python train.py --n_layer=8 --d_model=192 --n_head=3 --n_kv_head=1 --head_dim=64 --d_mlp=384 --vocab_size=2048 --activation="swiglu" --norm="rmsnorm" --norm_place="pre" --norm_eps=1e-05 --positions="rope" --rope_base=52300.0 --rope_fraction=1.0 --qk_norm=false --attn_scale=0.125 --bias="none" --tie_embeddings=false --parallel_block=false --init="trunc" --init_std_qkv=0.0361 --init_std_o=0.00903 --init_std_up=0.0361 --init_std_down=0.00903 --optimizer="muon" --lr=0.0153 --lr_mult_o=4.0 --beta1=0.95 --lr_head=0.00649 --grad_clip=0.5 --warmup_steps=200 --schedule="wsd" --decay_fraction=0.827 --decay_shape="linear" --final_lr_fraction=0.0 --batch_tokens=32768 --seq_len=1024 --doc_mask=false --z_loss=1e-05 --train_tokens=191400000 --steps=5842 --dataset="wikipedia_en"
MLP neurons of a small language model. Each row is named by its layer, matrix (gate and up: input weights; down: output weights) and neuron, and shows model dimensions 48-143. Each number is 128 + 32 x the weight over its row's rms, rounded and kept within 0 to 255. A neuron's up and down rows have the sign that makes its largest values positive.
After each neuron's rows, "fires in" lists the words (lower case) most often at its 100 highest values on Wikipedia text that the model never trained on. A number after a token or word is its count.

L2.gate101 [ 84  83  96 147  94 181 149 182 132 151 117  91 159 136  89 152 109 153 122 102 149 110 110  69 185  90 110 123 160 186  89  86 141 183 135  87 146  91 162  68 189 132 152 129 142 148 122 130 122 115 103 173 111 185 150 175 132 121 130 108 139 166 141 138 112 119 130 140 161 146  96 122 157 138 200 145 110 153 104 175  88 126 129 212 173 113 138 171 126 123 119 138 127  97 101 172]
L2.up101 [111 169  70  95 153  64  97 100 132 154 120 112 168 123 154 168  86 107 110 110  86 120 120 119 154 158 155 179 165 144 100 132 130 123 141 145 141 151 146  88 118 140  71 139  88 140 138 127 165  40  91 103 110 115 115 162 122  63  81  94 113 135  89 101 122 147 146 197 136  99 101 119 132 126 116 128 147  80 116 143 124  98 130 157 169 113 107  73 108 159 118 126 153 159 134 123]
L2.down101 [128  99 141  85 136 127 118 148 131 114 164 176 140 137  84 177 157 201 137 132 103 167  93  88 177 135 145 112  77 115 150 188 130 159 146  99 147 140 114 139 132  87 107 103 164  89  84 158  90 136 145 150  99 148  58  95 162 178 122 134 166 143 163 190 174  48 138 145 117 199 108 110  81 139  98 112 117  98 178  80  91 134 160 177 120 117 176 139  74 144  93 119  98  84 138 200]
fires in: "he" 36, "of" 29, "after" 6, "who" 5, "military" 5, "at" 5

L2.gate349 [130 151 113  89  93  79 138 108 141 131 162 138 141  71 102 198 107 136 111 136 109 149 145 151 162 105 135 113 161  85  91 201 126 107 178  92 186 143 104 142 109 151 122 133 103 112 179 125 103 144 106 138 155 104 123 126 138 129 137  76 149 104 159 147 144  67 138 138 107 130 105 144  91 138 122 125 181 115 113 127 147 179 207 125 143 145  96  95 154 109 149 156 159  86 134 108]
L2.up349 [163 114  79 183 126  93 171 162 155 107  90 166 167 143 122 152 141 169 118 119  73 154 134 149 101 153 119 145 120 100 159 146 173 165 153 128 129  97 114 121 103 107 102 119  70 217 115 212  78  56 102  99 178 136 156 123 138 137  62 136 142 172 151 119  71  88 116 139  90 143 142  96 139 122 129 144 150 131  96 165 229 131  99 110 101  90 136 127 127 171 152 128 150 173 124 108]
L2.down349 [143 145 126 103  88 127 144 165 137 119 134  97 125  47 149 156 148 160 157 170 137 137 132 109 167 150 171 158 124 162 153 101 163 175 115  59 100 137 158 128 198  82 139 150 218 164 132 139 140 136 180 138 159 115  93 133 131  86 147 166 120 123 174  69  80  55 104 163 110  67 165 122 102  96 182 136 132  84 163 138  66 134 104  90 116 149  81  73 115 115  77 186 168 127 120  94]
fires in: "of" 96

L2.gate16 [148 136 101 100 118 186 104 139 179  78 128 164  21 145 108 131 133 104  74  85 161  87 162 147 156 107  79 129 124  77 128 183 114 127 166 147  97  84  77 120 159 110  20 121 138  91 108 133 119 139 135 149 152  90 152 170 129 141 117 121 135 139 139 106  85  98  81 109 130 101 156 145 115 121 108 148 117 132 160 101 113  77 172 139 117 161  27 113  95 103 100 149  23  59  72 165]
L2.up16 [122 138 108 154 136 128 118 201 159 124 116 179 102 149 101 151 154 152 127 130 165  96 131 123  90 124 143  90 105  94 129 149 137  87 138 141  88 137 105 123 182 128 128 139  79 111 166 120 186 115 148 143 155 132 106  80 154 184 109 109 135 136 101  77 100  97 130 134  98 119  98 129  89 106 120 152 145 117 102 138 152 145 142  92 139 166  38 190  82 158 112 154  94 129 112 175]
L2.down16 [ 86 131  99 212 132 124  89 112  81 129 154  98 142 136  95 159 136  95 131 111  81 124 143 171 119 173 105 177 133 168 113 144 114 126  67 132 189  96 146 174 123 160 167  95 158 174 149 131  85 148 145 123  79 131 114 182  70 103 124 122 120  79 137 134 122 100 150 141 218 102 200 128 134 163  86  94 166 141 158 156 123 141 112  42 149 102 214 133 106 152 123 148 169 126 154 109]
fires in: "as" 20, "and" 20, "about" 11, "for" 5, "isbn" 4, "at" 4

L2.gate17 [111 109 165 117 128 118 121 157 205 100 154 137 122 102 119  99  91 100 117 124 140 135 149 128 134  77  70 167 168 137 124  94 177 130 102  50 162 155 147 123 178 182 145 190 133 116 229 107 167 213  86 123 118 151 162 144 132 142 159 118 126 136  92  98  91 119 163 109 120 144 103 105 156  86 107 183 185 164 127 155 101 169 170 157 133 138 106 126 147 116 112  89  69  97 166 120]
L2.up17 [155  98 170 146  71 125 148 184 115  77 144 117 113 172  95 161 119 100 107 106 157 143  54 111  95 148  92 163 125 168 155  45 184 176 105  70 162 130 137  99  78 127 172 154  97  92 177 115 137 148  75 138 150 125 202 115 142 173 120 110 144 152 136 122 117 107 135 137 115 151 122 134 161  79 127 147 133  57 126 214 164 109 124 152 115 156 136 116 126 128 114 173  98 138 113  83]
L2.down17 [126 125 158 137 167 100 121 161  91 211 177 110 167 103  78 134  63 137 177 117 127 172 116 164 185  88 113  86 138 197  67 111 189 127 125 133  95 156 172 147  95 145 134 143 144 116 174 134 139 135 153 142  84 124 163 117 105  81  90 178  86 140 100  87 129 158 178 163  64 132 119  62 128 114 112 177 168  86 178 166 102 152 150 106 125 114 108 185 139 161 176  76 102  56 119 134]
fires in: "by" 50, "against" 21, "of" 5

L2.gate314 [176 109 152  88 192 156 151 170 161 100 121 195 144 170 122 136 196 122 112  87 188 130 165 128 130  96 102  94 122  90 140 125 146 124 136 136 106 164 152 109 128 132 123 127 101  90 126  92 103 111 113 147 105 119 138  90  60 109 127 195 118  96 135 130  98  77 115 217 104 133 129 104 110  60 164 137  83 120 163 139 144 118 138 145 135 168 141 171 152 118 174 166 131 132 119 110]
L2.up314 [108  95 112 142 167 106 158 116 143  61 203 131  69 137 205 110 181 120  72 105  64  84 138 153  66 140 163 119 128 135 119 112 141 127 126 169 116 116 133 137 110 144 148  63  80 145 174 130 125 107 158 155 134 121 121 125  96 205 122 141 155 131 178 128 123  98 141 115 177 106 144 103 103 106 130  96 107 152 102 108 123 130 102 142 115 179 168  50 162 187 141 172 155  88 138 131]
L2.down314 [ 93  89 170 141 115 134 149  83 117 165 110 162 179 158 151 151  93 166 110 149 171 146 210 100 170 185 145 116 117  72 103 146  97 137 118 106 167 132  89 114 144 148 111 186 140 158 125 135 110 125 116  89 114  99 185 171 124 175 118 102 115 110 172 134 143 147 129  41 106  60 174 125 125 142 132 133 136 123 110 165 135  67 107 115 174 137 186 120 145 161 101  96  97 157 106 169]
fires in: "in" 42, "kevin" 5, "win" 4, "min" 4

L2.gate285 [132  90 151 130 149 127 112 163 134 159 140 124 104 155 149 110 111 114 144  80 167 133  66  91 177  81 174 127 159 137 119 139  90  68 171 184 106  96 155 162 118 134  80 120 139 162 142 135 151  99 114 163  75 102 115 104 143  86  95  24 165 131 115 158 209 131  71  79 136 109 117 134 136 101 154 121  99 125 176 154  80 169  93 113 169 138 115 139 127 120 158 109 105 156 131 138]
L2.up285 [126 185  96 118 123 127 150  98 132 135 100 117 161 148 141 128 163 153 170 103 108 135 143 147 140 171 162 101 120 100 133  72 131 113 170 102 106 181 103 136 111 117 158 113  97 149 150 155 149 192  52 130 103 139 132 116 105 123  98  91 146 117 131 159 172 161 180 151  74 169 177 141 121 111  94 128 104 146 124 138 132 148 129 158 103 165 160 107  69  61 159 151  90 124 165 140]
L2.down285 [170 159  85 141 178 163 130 113 120  91 159 124 126 114 113 149  97  80  99  86 149 144  85 100 102 114 127 165 117 127  91 156 135  99  93 145 145 132 141  81 102 136 134 174 140 128 129 100 156  78 205 180  97 102 121  82 161 115 113 145 139 206 171 128 139 145  63  66 201  63 101 112 118 148 125 147  99 103 172 139 139 121 129 140 122  68 147 170 156 165 118 166 132 133  99  88]
fires in: "that" 73, "and" 22

L2.gate92 [109  93 132 107 144 151 126 125 172 140  60 111 153 161 136 148 142 144  95 147  98 137  83 146 201  92 183 170 170 155 131 130  91  68 146 102 112  80 152 120 102 156 109 157 129  52  92 177 131  78 122 134 208 152  42 126  93  91 109 123 132 103 138 129 138 104 107  82 161 132 117 116 165 118  80 140 178 148  86 152 106 174 141 143 100  76 147 119 153 137 134 118 194 158 186 126]
L2.up92 [201  56  98 129 121 134 105  80 116 177 158 143 144 134 123 138  65 101  82 152 129 101 142 179 120 103 174 129 178  80 148 115 205  97 131 170 146 164 104  95 160 107 121 169 141 124 132 107 134 147 150 104 177 167 166 122 115  87 108  73 172 202 114 130 140 114 108 139 108 123 122 136 143 138 133 146 181 191 187 124 151 130 142 131 104 145 113  45  85 126 100 132 123 106 153 167]
L2.down92 [119 116 168 171 177 138 118 159  99 111 135 106 138  82  64 128 166 105 142  95 119 128 140 115 154 126 128 128 116 132 159 120 154 104 144 143 149 115  86 115 168  63 159 170 132  87 106  10 202  98 124  75 129 131 135 139  98 201 109 134 136 119 154 157 165 100  74 145 136 115  99  77  95 137 117 148 100 139  75 125 139 139 163 145 112 171 145  74 111 124  78 167 119 107 140 135]
fires in: "of" 54, "in" 41

L2.gate152 [155  86 108 178 153 110  82 152 113 124 141 155 148  93 142 163  86 158  71  75 162 138 189 123 168 105 208 101 121 109 151 201 118 143 103 157 145 140 141 195 163 119 116 129 183  58  91 159 142 143 112 141 130 151 166 108 147 148 121 113  99  90 159 102 142 201 150 157 151  91 173 147  82 131 150 127 201 149 170 139 111 134  90 127  98 136  79 122  98 150 133 117 146 105 183 144]
L2.up152 [176 156 124 131 116 115 103 149 111 112 129 173  82  81  97 124 140 138  76 107 134 138 155  95 130 132 143 146 154 145 122 200  99 133 158 167 168 100 160 204 147 174  50 135 180 134 103 128 191 122 121 119 144 114 170  71 111 141 166 137 175 128 131 134 183 122 141 117 194 124 144 151  99 100 149  71 145 178 144 203  62 117 112  83 138 144 152 137 131 104 118  60 151 107 119 129]
L2.down152 [112 175  71  87 121 127  90 152 136 126 129 136  97 125 160 162 114 136 149 126  79 112 119 157 169 122 123 159 166 157 153  83 150  90 102 153  98 103 140 117 112 139  99 128 152 203  92 142 161 142  86 123 158 202 154 134  93 111  72 127 115 107 102 177 159 114 111 112 147 103 115  85  87 159 106 113 100  65 151 189 134 160 146 108 191 122 136 136 115 151 132 145 125 110 100  97]
fires in: "and" 91

L2.gate95 [143  90 118 165 105 107 122 170 105  95 167 100  87  96 123 153 114 125  85 149 117 118  62  91 175 125 139 121 107 135 100 154 108 125 151 154 204 113  96 159  94  72  62 117 180 133 123 106  96  82 165 145 121 151 131 146 109 105 134 101 165  98 143 192 118 136 164 123 161  59 136 152 125 176 125 166 121  96 125 168 156 123  93 168 172 152 154 107  72 140 116  90 167 144 150 188]
L2.up95 [143 137 102 123 159 157 154 146 156  92 130 152 127 100 108 157  91 100 183 126  87 185 187 109 185 146 160 139 155 132 182 124 163 139 164 120 145 124 129 102 102 178 110 132 167  89 144 144 158  90 151 132 137 140 119 129 139 102  82 161  93 140 162 165 106 105 113 129  67  86 154 162 133 133 154 109 141 116  48 101 141 199  85 146 117 169 109 158  80 180 187 118 176 130  49 158]
L2.down95 [141 107 160  97 178  97 142 123  67 121 100 158 180 127  85 105 155 115 108  92 209 114 122 157 117 170 118 136 140 103 138 193  75  96 145 148  95 131  85 157 136  96 115  95 121 237 133 153 145 125  72  85 174 114 107 151 151 114 129  92 176 158 124 111 119 170 141 126 181 196 191 137  95 142 135 166 160  82 162 152 113 120 143  84 160 161 128 125 151 187 144  93 132  73 155  94]
fires in: "20" 22, "of" 16, "18" 10, "15" 9

L2.gate262 [102 153 135 114 129 103  88 133 114  67 107 146 139 122 117 123 134 167  88  86  98  60 168 105 117 152  50 188 132 169  71 121 165 123  85 111  86 163 112 131 117 125 160 129 161 144 192  64  91 131 159 106 101 105 152 130  92 136 144 118  88  84 121 132 145  65 166 153 134 121 103 171 114 120 101 131 148  76 142 121 120 144 100  75 149  71 144  79 113 149 122  99  94  76 128  67]
L2.up262 [119 194 169 156 128 143  93 170  94 102  94 172 118 115 122 158 173  67 108 129 109 110 139 205  94 149  95 139 181  99 151 113 123 108 135 136 156 155 111 124 128 190 127 170 120 170 134 123  75 112 110 106 126 124  94 187 111 137 139 153 128 143  96 113 161 112 124 100 108  56 121 137 160  95 123 113 158  88 156 110  90  83 127 101 142 146 128 102 167 131 172 188  94  99 126 122]
L2.down262 [153  90  67 104 178 158 119  80 166 100 103 130 125 120 151 110 140 193 122  68  97 162 106 175 148  86  94 197  40  98 124 118 166 114 121 137  74 147 153 144 141 111 130 163 150 141 117 100 167 170 121 153 119 111 114 110 151 151 130  92 115  96 128 120 124 100  87 126 152 139 130 138 127 119  85 149 110 128 117  95 123  65 151 108 116  97 150 118 173 150  76 160 106 147 144  74]
fires in: "the" 27, "album" 10, "by" 8, "on" 7, "north" 7